Weights of a small GPT-style language model, trained from scratch on English Wikipedia: a variant of Muon for these matrices.
MLP neurons of a small language model. Each row is named by its layer, matrix (up: input weights) and neuron, and shows model dimensions 80-207. Each number is 128 + 32 x the weight over its row's rms, rounded and kept within 0 to 255. Numbers have three digits each.
After each neuron's rows, "fires after" lists the tokens most often just before its 100 highest values on Wikipedia text that the model never trained on.

L4.up215:194140134159194101159142126140142158145149118141114119118108097075141108114113167168109145115125102090134127132125082093157131143114109125110140129136121116125135151119157113133146117120126114154084085150116116175102179133122163101103079119080163131121121123130175089135173062080140130175099145154095082123129141131073144148108134105108157199176068168103163149118166132097148092140051
fires after: "\n"

L11.up1021:164104181105123141082127071125094115165125140177107148127144102181149118131114138125157138123115145124165095121168107152107127166165145114151112088146119126121098061233138096145067148168094152142137179156097089074145140168136130087232099128089094088058172144150130111139128121132103126100137080074137158142118090153167140070090131109117163135128104153114101116121182205142098149155136
fires after: " |", " number", " No.", "|"

L5.up142:114131153125152078130136098118128125107151195158111158063123173130125134135106138080186093138126105145165186096073143141140201099122140157100142126124113179121138115169129107162130166150145209146114128112172137159126143122129080137110094091120078155089052130096170143090070084135105133137113131129104136114140137065130158129096123072221142142136130096153073107112097170088119132109133
fires after: "\n", " Title", "==", " ==", "s=="

L5.up685:156128135107193127110103114092138049115157099145121180116140139203072127127131035162134169091117111181155128143150154088140135117163094107120134147132124164108172141106196114111129123171135101074145162159097120118120112169167165147123142111098072071109163204158108091102112079136109082119109097148158198151133138140141140137139141160130097157144131109042215107151120169138198099155128
fires after: " 0", " |", " ", " 1", " 2"

L6.up352:117125154117129124117077150153058145150147099144102119122157129128090167091089130178139158121085143129157147120068146112127162185109065159181068141087138062113070125131123204148147068091167101119170183127107099097085131116152085162088102116130121107118152078134111137126066098116134148103067112077145094096116090166156082089184122145119156207174106136089127106162144159148143188157176
fires after: " at", " the", " was", " a", " is"

L4.up421:079134116100108098119077121120108117136135200211123165084118126117108223146121170134090095145128123150212098132117109096134103120114134203173170121126154150087135084123097115158111131163121133175184111170114094169101160115154175157153058146176110147131081111067170131098103143150137136107159191123156134098115146139113134075131117073153137138136146139082074083105142088121199120126116
fires after: "\n", "|", "-"

L4.up417:077128122160123124056110114141132174155114131176135120148143179113125157128144116141112127174116115080166132140125039090116103162097152133123114082125143162122076128082123191118144110182180182099143115118165126070088092142081128038164057108136106152135128157169152106049162064127131079162072157106099093152128158140118106139210108148164173108060093111122095082132078166107181155117162
fires after: "\n", " ="

L10.up185:100059143084127129093093126092110098141108084104132104124148165155089093156036185135145109125130126086125143127085176163054163148123148115152132137168121109110101163224123119074091167177084154105124156109192161199109152096155154178163099107134161138157109155074181144144101128087112082140176105129124146141149162158109123181125080119119174168110111158096120075107117112140128116157106
fires after: " |", "|---|---|---|---|", "|---|---|", "\n"

L2.up445:118135152120116130176142115021109145125151115133096157169115116107145085152127123130050110075138121119131135147152154144153109097093150131118097146115168199155116132137147173140081183056212104086156140117093108132121071123140153113098093090136078153151098116093154089159139085121077174136148162088180086154150113082092110176137141157131206107118106119107154097138105169106170111103174
fires after: "\n", " |"

L5.up246:103119074098130149106102106134109101087193106141128162178121142136129147110142160196146169137132160112114138084109161180085179166131039088179098102132090170140146117159181109150140144170157156212108049106099121108106170106073121151092121161135172105152151132135127122151164100146130139112111116081085129142072191137108106116128119059084120128094166106087147089165167135128206125136075
fires after: " \"", " (", " un", " anti-", "/"

L6.up189:108110073100151122112108130124094152141163162124157172167109154159087188104106058125125134148112118112119142145122097145176171173149130130108174121118191215096134112085125075103131081162108120106113166170096099107155099104104134182108146168091172123060135165168142144126068131153154153141120093122134134184157072135147098106148153174134067158104176161212147108145170137128098107140102
fires after: " 0", " 1", " 2", " 3"

L5.up154:137109056106204094196097143173129142118060155168125100073122162103113117102083108122135165133050154198125137128086154085168095060172135079085170127127121110100125101175106115139109154199089102117121117107105104160120116166151117186055138131107146154112082116172113098149159173195106157104155115115179148172130116127110130126097147169115085163189183048121136133144096120139117136129124
fires after: " the", " The", "The", " Bec"

L4.up96:121135147113120143080131126083130098088154161136135118081153121158119155168140216126172154098106120125098167142138162115126109066122126090164190074113135170098095032091115153182133112119155131104088108130139127091164133137082055042139119133179079105184154098110213122097106100132151106169180148055118106116131104114185137153173145079112121142144110133110099179154139149130108115116187
fires after: " |", "|"

L6.up905:089136118033159078110167123052167129065125134133135170217111147103138069124149130124103169173127173146114138128142150132110135123125132136161117122143160137044108111112135082114154124142074106091100143154132202127086197136084136061089108142165094163072103098162067179106144111113115113151131168090062118129151160134071172122161143184084140127124140111164074102173148161114154125115102
fires after: " ", " Pe", "\n"

L3.up126:142130132059134147106159132113116132135149057127125158111087157145198112134133112118119157190113144134104177145107176192088139111016186160154090080076122096109126129129149119165139186129136088133094167167158132139111160092177194092119137113140127141142086142124186160178204037055143145157120210093100154190176216110086129097132103182108168126083167134164180112147081165154156115136148
fires after: "\n"

L3.up397:092134138107153115068106117060105128113148160148114136078129123136135118122183147184132095145202124091151141153111167135042148082082168093086116124166115203127110149168108149130142146156138108142128093069107147103150121167082158135161133176160094158092129145169117077138105119105115061100034126112137181091140102182150123128147176124075126134164055086140095151144116096084141158099129
fires after: "\n", " was", "er,", " of"

L4.up397:155173162146132148172120077077175096131127154067145099097114134158110056162095106086110171107132146112092109107118132123144110127174108097117130041108135116146104189167068118112079109118136070179119108106094117156148103119145124165122173056152077129153148122160127167140174181207148131134151107077138093051135102212128124098162204106153155123112109152121136143141127137144142056112099
fires after: " |", " 0;", " —;", " +", " 1;"

L3.up52:151124136105164085105112126111116100143141194110146145170131175132127136144169047122131164076149114135094112117187167111099112180182110082133157172122176216149103112107094116128123067127101145166105074078032123134071101149133153140087173138141125114140095124163148165123124111121130127121143118092105127112083109171192081150137180113168073108064167168158164074194136116096119109098176
fires after: " 0", " ", " 1", " —", " |"

L6.up634:143109132120139132154078156107144130143132171133059104085185123122130124076095158083175159158173158178120109104101136073201113147126073136164103091189160113138134082155145075143089094133119132170138140126075103202094094100154087140107173173156162156089154132135139156075167125193118161172118101104157155163176172113169132125149136096154163185130124129178146203149122157134098132117058
fires after: " the", " a", " The"

L5.up16:062159140154120133097183065159165104136087125132115065107116131170187151108119147151168114172098145107127212149125156145136166091106149120130141140101130149066077100100106171164128133158208102117160153135140169161179129171131108140180160102139135067061180081109162156145109080097048067138115157151096188105090162137090126159142106059122147093166097125125139105119100137129148153065131
fires after: "\n", "|", " |"

L2.up820:145177133089118153137171104102119170127181163129139089153101183157078048063112150111155158134143107101151144119180075110067126112134069133098094143124179123109117119098182111170134167146132109115128136101069182183135119112131120163181114079059079090153134127145166150102086128132094083139067090144112100148091117154146078104127173077095173102231135108107161109104110133141141121069133
fires after: "\n", "\n ", "-"

L5.up392:134140084096105132106150108150145114081188148138154150148155158165124093101134159105059110113139144135041159133116107083059069069141151152128162153183203132129108086178115157160095169146188099156124084081172158135203147088124094051143107153188110138135127140100120142113175113146187110057169123117144038135118176123117091054140175132129136109114126171090132083140107111127125079067123
fires after: " \"", " $", " (", "\n", "\\"

L5.up90:090177168092089106117139145127074087092134097170128168106119182115133102147073090139135154120166105158098182090079172133132092080158167089159159139107134152086107064154102146177148136136111096133139097149171185098178133131152112143119154093105179164111092131126118186060141125121141152143166079079119176185095138119110133149141143065113175101168210130134111101122105121129064125119119
fires after: " |", " the", " a", " an"

L6.up141:075176099146109117160160151071123160118155134111136090162193143084103128090167119156114105101069116152158169118151133116085108149192090118108143093136111173147050073089142188113138091147131121195119112112086165129152140171172126117161166086151149153111140097118068161107207138159082173100211178136090140118134123138114110073126119047095112149176149112060138120119169144148112127131140
fires after: " the", " The", "The", " \"The"

L5.up352:133129105133155154125126093135098132128194104155061140138173172101113108152149098164155120126094093071168101145087148124212119123074096101128121127110105145165120065141127127173145118134137079124093101137144126109167161118218143084121115139101071102152134152185134044144174085119094182124129139127078089153125184094061112167154093105110167167095127117141130118176056145092159097199189
fires after: "\n", "|---|---|---|---", " m"

L10.up467:053143143122127148093084160077100144126131154096104142105124147151121160115188130125124092158122141106148114132069122123082119162180190098107106152122137138104081152094147150077143095133203155134190105181139090146119071114159181195182078087098069094091144118063104072164109132102099127097133175059100149077170131180103112117151151144085144122113114064133034086127130149135121096162145
fires after: "\n", " born", " was"

L4.up347:103098100053104148083133105101153102171138106140184167166119142167143117140140075129102135165181211149122079120147132101104118100095087151160147099110103087105071098179087161118121149138161125076118157195132147126143115104118078153155103102099069130109112100154147081176150108187143071163157129064103035191132119071161121147151104189090166049139142094118164170106133164155105115143135
fires after: " |", " '", "|", "eason", "weight"

L11.up647:064120130136092162135074149126109120194153140157140052184140162159166148108081181100161169070166121173133178130077211142084154167124133143173102101087161151179101092106125119134156130155075123142195147130145139113140185138139072163135140130146151132099175169127129112140115140068159151118117135117131130146078109165072123130128109137076173146162140097169103134142137124089082111118063
fires after: "\n", " of", " is"

L2.up771:160108132141230117123147154119124121120095111113099094115064127124144043088105129142157159144138163115121120147165172157103192150118151176104147112144075168137136093154119106102182170103118108167125169131126121119165107139081137159180136098106161067144078150113140154144226116139154105104125131210103129181160178081110066137140141128103131184120134119069163175151142099123186185100099
fires after: "\n", "-", " Sun"

L10.up210:136161173115158176173216153102112098128141095115118175125088119138078165171110131151113128163094127134127075170089118090101097131136109144199133102151201081095116075124121108193073079106134105168081122169084097114155154107090052120084133107128136153123179177116131130176124121134104114101111119097119151159144120093138188163097172177159073179157153186113130131135153124101064127167158
fires after: " |", " or"

L4.up235:124077115139131126162099121154162099118089160122148094123116167090108132095198129166140137149160158115143074114092160182062127037152103105198126138138087086182044105137111133144138110143110173125132152135105161125112160173124143127087147077142189146159141141120122163082203149175105121119113145124130167152062105133195102124080135110140167160175146125079137144145135120109140152099097
fires after: " the", " The", "The", "'s"

L3.up91:137134140133129159129155175081123092108157132088129135099099126186074154105199145163099101121128172146186148080164108144140169124150137101132156174162097132104160100125128106129115160136177078115149142060133154160139112164092131143101118158135067141126134198131136129072162123098174203132072163119178106155125161069121119111160100090078081172161039164128135134112089180104120087173152
fires after: "\n", "|---|---|---|---", "-", " |", " a"

L5.up926:109174134128139124115084166103116091147210126090159176134138118137116152182139071118180114054124125125076157146165112092100148041088127135196145110138181161058087111145144175145093127130111163111112160144115114134164122144099088177118102089125109092153092183141114129128113128119151154121153158121075153170098192150064124132087141109124139086116205127123145085079134116142123144115124
fires after: " |", ",", "s,", " with"

L2.up627:097166108157046131112098134134135089103157153171186094156131123095127157063115104132129099169172118134140140149158126092134164124107150152064164073101147132078144110148134165154151127143114152122165160178104114146137156124147143125155141133128149181143152076138172122081164110157148133145141112091109193085084125086049119099195136155094113145186146134166111090102128126187133087074124
fires after: "\n", "ou"

L5.up604:122063121101085130178142105191090121144076101189103115145093132173098120122074106111147194170120141132110139082116129138174097090130133132124154158100098131045154041143197180112112101111122115113120168118147123121126146124171148096134199197088119148178110162143180217058106119128090109139122128176113080138108130180116115102171161120094116093103119144137118105149145125192108086133136
fires after: " the", " a", " are", " b", " was", " did"

L6.up1015:172226168098093142159165099101157154171107118123168132143132158096083095172141135159112162171135174123161171129082154147162097136206065142203139096107173111103066118150166095108167121128164170118151102079097135139148120097128115131036103104094124106113143100110082214117109107117138150124083111104120130186141086170190107127188134121099204103111134068138157095116141147097173161079089
fires after: " a", " un", " an", " the", " Un", " im"

L5.up332:163136113157136107133111167128116148195117087126118097135100169179080149146112098135158153131091109156147109183100169142071122129153146140119169049163139177147095090152088095107138128134193174130158121144135085103159094132156131129105140148112153116108094176111096139133196124150134124119195123144130172067114203140108059081129163136107152131116154168065123170165083176109145124116105
fires after: "\n"

L5.up549:117125097145091114185163131165183186142123116144061076085101130109139151166027112149125136135143131132076165189160113099146136153106127158098128062115150129168130158103119149128159092125102103141185159166156071150047145153136074116112105072113113154132156159148146135164158107123085093184112192122183136145144159091110158109132146140064172155168163165177101107137124173099129129148107
fires after: "\n", "–2", " (202", "202", " (201"

L5.up591:146181138133116126156109119122156089129068159115094109098169160134156145151156140115135146125184116109204150103116125138109143112171104174109131098096126182127072164152098164139145141159209177147118146113103148149129085130137066107095104150147195154147153119104114170175115131146120178123165065120088140114112142156130090101093149060177143113100115098111086143101160164127118165061126
fires after: "\n", "===", "==", " ("

L4.up938:180111131138133109120074107088096117129110169129115141132093172154136065129145163113106102135162142095069111153161226077114136180071146159121137063084138090130181140155123089122128165140046097194107115136152113129119146176079154175145178153187084160100149173121132162075125090130098162053114175108077148194113163120096132114107143078105141198072166094105123096112138104137147129076149
fires after: " |", ")", ".0", ".4"

L6.up981:099131177096121127112132144038176114101141156134140110131130104135135126171106140163119110142088158093132104215157106159127100123189097100172138085118195214145109072108092147150129108208174148104195140162086152112140116133101145139128186104133115066103114107096171143083130048123081105097166117132164115104115142118127129174191137133160129143139148119094132148098065203129103148150097
fires after: " |"

L5.up945:101087087135108098172107092148091144119157135155148072094139164123168112108093114165128135176108131144146136119152146105183087145154146118083123136120205103129104150144131134093190124124134131104113212154128137157164098210173195096114043058113147136144098142153157112062160088138060183107151089130076115151145192141079144108180132082159182116135116125101109066196112163168151113101065
fires after: "\n"

L2.up101:105113137116099134145163146101132122153161182156113106078151102133179063143104088092142161137137119140118191191120147154091177106159109162118099095068159102091147111104124188112143217135092171072090171084086120133104138111167072106145203076210148131120131138098173094093101146109147117154126103193124088180096144061145092149092132083157117129166134224119155142088144099150144152093111
fires after: " |", "|", ";", " 7"

L4.up183:144104123079115078134099126170117176192124071098127098110120096194121108108090091109132110100116137107159124117136133089162141158099115115118162123097160181065197147108066160078147103188057103121151121138103124091127142168174165077135118135114147143191096144128162099102074137125132082118110141166176070157173128133090125214122122134167119118087106152134154097123128123075128090141199
fires after: " 0", " G", " |", "ong", " 1"

L4.up119:129086092097182061132070076138125099186137132142114109108187151116104139135178078177059147155119154122113116064141139152118157099123092136143151224126119174156146086136126133152158151116105091097127137101100138130125123184199096192116130094152200189131141078218133068132164189160190107122118173081172151113098101146147140150066146145067137070134175139137117140107147146112182103154141
fires after: " the", " The", "The", " which", "'s"

L4.up214:036172109110104116134144136133128121085085129152130118136150163115195070171112087156146092178155129105138180162167086107127121118092079146172100154118120119123136133088101053110141135096191147147089140121133091152136150185145147033057109132152124076080125156108171113073089125114147176119107149126056140126138127123118083088176163094152136153153139184150152068143135134122102119119129
fires after: " ", "\n", "-", " votes"

L5.up146:148122172177133108103106106065165144171191141143171143080124114166114166168193092146121120121117138146092136113169131150133091102140119079111125097146135102116128110150126167153149136152112082139148204140118069081129145155119134177135124102078146167098099170159174147105091159164110120097128114159110041165127136148130118110117165081086101162146158167106169094130160127161133118101117
fires after: " |"

L4.up268:106123180098129154154151149108115070143118158146124152097166087111158140144127146100159126109150134140148180167115101137136144069109101129139139087131151094126114094139089143131151181157120154089133089065127156167138159139106125068109070113192150102105067202151104122120128128057142134133120076169085124192159176118182135093120156099149119154139115145175189158110120138190150188166118
fires after: " |", "|"

L6.up588:188125147093146149124131154067113172136166121156148133098154132195112092114060114104142116163154119117114153076140118119083156076143162159187136135101171125066102108141144122113124142193100082150100162152197160096121153067172092131181159113086147149117144134159130096100096163112130124134091157160069136160145170073114125116122111178168156171201101126115142123103157086141138165164132
fires after: "|", " SC"

L5.up707:080159140172109163186136156114105111104147132199137098129090124180126133175136152206075215147119115097153112067120078132154119112158120151080152091088137099118089121152140136131125070133100188086168154151175091105093138122173144102147130133136115220113087164153168199082118129113091168206147100185119105125076158145178086119154138137155139162105151127109111143108106128097093118157131
fires after: "|", " was", "\n", " the", " is", " |"

L6.up446:117133141140124145176144141138109112138173171074119099135139124154118180107144131123127137151056090100196130141121092083158093115167132055105136195140105106120063095108114183082175122085135112127161110113094152121133081088134128125159159159075117127142140121109173143118089105169090127124174200083110078154129140079158073114150144101135115147189101137109153154146075152101091118126124
fires after: " the", " p", " The", " each", " \"The", " b"

L5.up818:132199085122084119132079083108103108085154150146116149146078135120143133171154126115102113143173140102108112116129191114134095114145180165167133152154073167106116146142132191139152137156144063127131104109058157100170156111110129095157123139156179158128086091074135079099112143142135178181127088099135120131187140142140081099194150064160174133129124121085086142171120132133135155104128
fires after: " \"", " (", "/"

L10.up924:119143143154097153160103138067126124083151099098155143142114139125089099141134200155119122104143109139123159128157177068113169140114145144218147147062130168153078085154108108165138162153113133143141109141145077136121115193114060141101184140128083087159120109159147071105088150146129106142121172086118127125088101154069125196103145092179111124133140066158115121129145160154137149172159
fires after: " |", " of"

L10.up690:115175090109154074128190096134095160099089142176164083145130093121125165153159160118135099115159170072113158125191117183097108108124212154134137151152100117138127088146093117195132126110135126090138119134138123147099145145140144091095043116105093154096185157137122167159145088142131119085100144129154124132094143121105121112137154137092104156108080090166184093110093094116147132134206
fires after: "|", "\n", " |", "\""

L5.up240:161150111135153117160137095097128161128096140122110075137089190167085105130116160101123147105129070174157135116096136150117148086109137165188172121131091139116082121126161140114128164130106095133118107089109096163110083121215118133112165128113089149155173139149128144131191153146120136127128105119173067154105121134110101081156135141155083156141131094103143115181102071153198212064139
fires after: " the", " a", " The", " his", "'s"

L6.up703:167094092137088051171126197120106099153118095149122121082135163117101203111159168114159084080159142150098204128160162148037159153164132080086099092164196148116150152156141154159130119158116133134054096109075170156155147102133150115117133120174131149129128130119176101119114128146085106116135103136126146151102116138080119082136112069140129133146140062178153118172192143129163158118157
fires after: "\n", " \"", " \"B", " (", " (B", "|"

L10.up524:175124102133196169141088165095131138093129127140154163142143123147103109120135068118146104198113076097145139155126166177105086070152161097051153091108132112110145149116113162087134176143127146163059117099130142154135156161064122127102147154130153084104143136121129165100081127165133149092076161170115190130069145141126150113200169116122107123154162093130094071095095103121130081090137
fires after: " ", ")", "os"

L5.up736:198155117084105124162180155065121114113183153121095147142142134128169133152132092138168106177131175124097149115115084126142200110110108168141140077141171121102113079158099134157122220123122134160156097062116104130128130148129092120173105099086174126101119144129167095157117099137135165141167130126074082107183152093086125106071100086162178106142095096156170123105133197122136118135183
fires after: "|", " |", "\n", "-"

L11.up110:058145141087122188204108125158160085143153143124113101115162136176141066110084119129158127087122133154172104110115076173112126151179162133173146138104143177105197100103108091149135089161164125194122094091160166167177092115074145129154108171083143085142156155210160095154119159075170124144127159083058137139113148130077110118158160167130110108113123145053125114106106144120147111125105
fires after: " |", " of", ","

L2.up595:112163152098107121128126175117157122102144153125121166095067182123110123044119098147055129134150104123163115139163153135113098111112156087087143173177167134156158141139113123047079104111107112152075117092077160100077100115099149122186138140102141121163106156102200119132141113132125083147065080132129092139068111137171138125099129158134130130189134116132136095122178086169171126095073
fires after: "\n", " footballer"

L10.up779:028161084087149097153133112149157140151148135094106089151053121093110130139168155151174075147181144148160172126100126119122082130113120114139109129114127157082164130129116129109073140161163108150169154159173120121143094158127164146196155158107130109166102150135081102138105082056169081172108166155102115114092113164170184104127128106082129159198135145113101137061143135119100089138139
fires after: "\n"

L5.up534:150149089125087093121099126162173035061150144156150148129146204159145169122133138113143145096183144104143096107137151108089173076141127118155110098153082130089135068132104133136110151148177141125189144061117113147131160128146104116173106137109108136118113188111114155107165142068159150152167130071131121158111097132135080144204136119048175151111098095179142110136166095135130154124118
fires after: " \"", "-", " (", " dis", "/", " D"

L10.up270:154148147110091085134055117129118118109137134126123140147155163167161151124076150133098083043198131122113145153128189119110139122137117098116132120116200185116070128118072129158133125140074115150128140112167081181129168116217152135186202131148120130104118135194108101172101182098113154082152135078080100062132110125138139129115155091096150165123096097110118090081125210117131192101119
fires after: " |", "\n", "|", ":", " and"

L5.up1002:149131145173073141088126039076114104150093119090143153158091146160062131157155120128202183155106211116097142132149149144133123077118168115137094145144183120139168115169143125092109134116103094191039115086078095119058112103132151129164162102156148139103134187109128164173102116115137147132174155145119140097072178116111117103164157164147079105097126172159176153193162071123107145083143
fires after: " the", " The"

L6.up582:186154149154100140143154169085101121131110081106140097112136127111087104174173085116133138125134144102186112128148087160157138147151117107121102148141167128088129131108112117153107147128142152102130081126117161137146106150090118175073145107109118142135168168076116159100232168115110145148144138051104103144164178081154153140088130139116164159216119067081126158071175046123125084063127
fires after: " the", " his", " an", " The"

L10.up618:110082111139158113115112105158101079058168102163061072091080154123123117116118142171155122128161166123168175076154177179086154173134063142146151106131133114116161123170103121176158108096167162117169138176122139178097133119102135095104087095115127104168104127117144148111145076165174118071172145085125161125208157124144055045111124127120109150130091113074080130093141158132153165172118
fires after: "\n", " |"

L11.up654:189198123106145168126099106101132116134140175097129135123124113175119082108136095168148112121068128138124116152119150112184118160135154091149156179150135126067136125150137126140146127113118126158100144123119074090094124101103059155129118132124171164178171165159095177116120088135138136145168161149073129116185110161129113122176203142152083135190121102127086197096097107139101083101123
fires after: " |", " the", " of", " The"

L2.up44:143044131108120124186126145089149028091108103088091144064079103091101105162173213177102160182103197091097174144143096064126153131082189114151108133134120137171120071128107066117098144110145115143098083110164090081134079165088121091140146147121123151122129127172110126173159162083170155123123142091164092149139117144096161123169141126168197171084113094097110145125130154189106181108197
fires after: "\n", " 199", "|---|---|---|---", " 197", " 200"

L2.up808:105152184120076096173103178092141114144150053130045104134094077162123126110135170141138143208152127149101141113133094134106071134153085152126088129128138159132132127101124135146096190109138122071107130172146091100144110174115161093112139076144125180124166127142096124142119107139122163170165127078142129123154138116108135094162122084122128094170105155134135120100141162140114132168129
fires after: " |", "|"

L10.up642:167144093121150181119093085094052113120141104149155117139159088125109132150120075140125105174120082113140128122158116137074125117102109116156130165086128097025096136136113112132170152153091138106122143172118106133152147073193123089161149124156130130171153132169075139116146060166144088138102159140095125131139123141206183147133164055121178142146192146093037127056150093086110067108073
fires after: "\n", " |", ")"

L2.up380:123148092101171149122105143111163116098064153192132165120128159109166102091119095139087160111149169125103104141151162186187093088140141181137041112161151120117146108144088118074132109125155106170146221109108153123126116148113140088201116117124146090171127173128175088130146098212182162148125083119126138167147126094112157143169123074158117100173145118093068144133158075119097160103139
fires after: "\n"

L5.up42:152178152122146096137164153086129126107104161092090132157087132166156140131100051095152137141141114179142064121071129189099156096096122158019148160137102127117135166166132092114119163131132170187171168115133155146130132122111123161135108121115118116122108105108190134136094122093102140099130118161093109149178117137110116115122170056109132155146115093110151166112204121145118108053112
fires after: "\n", "|", "==S", "."

L11.up838:143158177143071171163154180148103191136125137107154116152109094188122088136068059076119148120153131124163101168123134103080104139121115082128099102120157173085110074148123131091062201125108164157089157118166119145097111099135140145103169072102131114123110080141111136120161105190114119108118129155052150097147089107153139182116143093135147107162117176110100123150138107118165108142114
fires after: " |", "|", " int"

L5.up877:127121156115074145129122120051101130148190079125122159163127116139139129159156115138137174109092148121104104071143129103132109103139092091107100099090137101147140140167149119213093157113176169101139155153132198119136134161113137125083184137129138108184156148149157151147125082117148121087151087103165121144179123107158087135122159098115112163118191166065124109106130167157061106119123
fires after: " |", "ZE"

L10.up812:131177148116124126144162147112115120076091146166136162112180135060174119141136136145086093116134130061156097117145133138089100084131136202148123101136141151045046094108139088145117113099183156047127152165133140183112193164147122053138046046151092165084123111158175187131092128126158108168086152084168104142154164141109105081115148065119065166158119151135100109132166085121125173123145
fires after: "\n", " "

L4.up460:116136146142174087145114149118162152122145099136144158170144144140146142097136112108143092128113103126093155107128191141124172083073084128091148065159091186131112144145128153138088139181086165092126077136056117153154122122116122193093107078137184088147106177214150118178161155085102138132129073188200115093138135154137129089109104094036134150152168157149118125109109152149109136090099
fires after: ",", "s,", "e,", "),"

L11.up707:128151135101137125129110119094148092152134136106151123069127179138102082183062124112109141097153106119156058127141117104121104081130213164203189183101177130065119146129120114160087114160111090130122161136184056132111094133140135118063120154137039120148162087168117111137071132091158192142149118119128136181132135115146163092104209113171127163161120137067139111093163187127098132101112
fires after: " |", "|---|---|---|---|", "|---|---|---|---|---|---|---|", "|---|---|"

L5.up868:156237123098102144169174172122102088040171179069224162076182144111100099107150114164174138131169150141118122142136143132143130157155124061117102146141165114088149098097109118174166128119146149111171093101186173106104126080143099098099068089142156149127123120130126155081178117051154130091166179124164113086123161123108115099155145133104148130144180118105112136100129101173137108140099
fires after: " \"", " (", "-", " (S", "==S", " (f"

L5.up844:099132078121159104154137150125109072160135163090109156094152157161168114135097031099160106115119117129120129144183175099067170140140053111144132122141148126160137089146103158124063142088133102150134107109095113150100069143160152088132182102153057110101049118137119126128134072186080176086171164103122165065175115202142110113124153170174134175185147133113112064195133177128154130113125
fires after: " ", " —", "F", " Total", " W", " |"

L6.up85:109135087145084104131110074129146148117100195143136146173161112123102187106165173172111110165099084162168127123142134128125069106117180046127138135108119172102041165137140176156130177158081091181087154124104143121075147134133156114133131148137139174147136142104127168097160156093112148142144123099120152154115133161148100094092149090170141115181155156092147112109160127174122088131174
fires after: " the", " The", " World", " United", " National"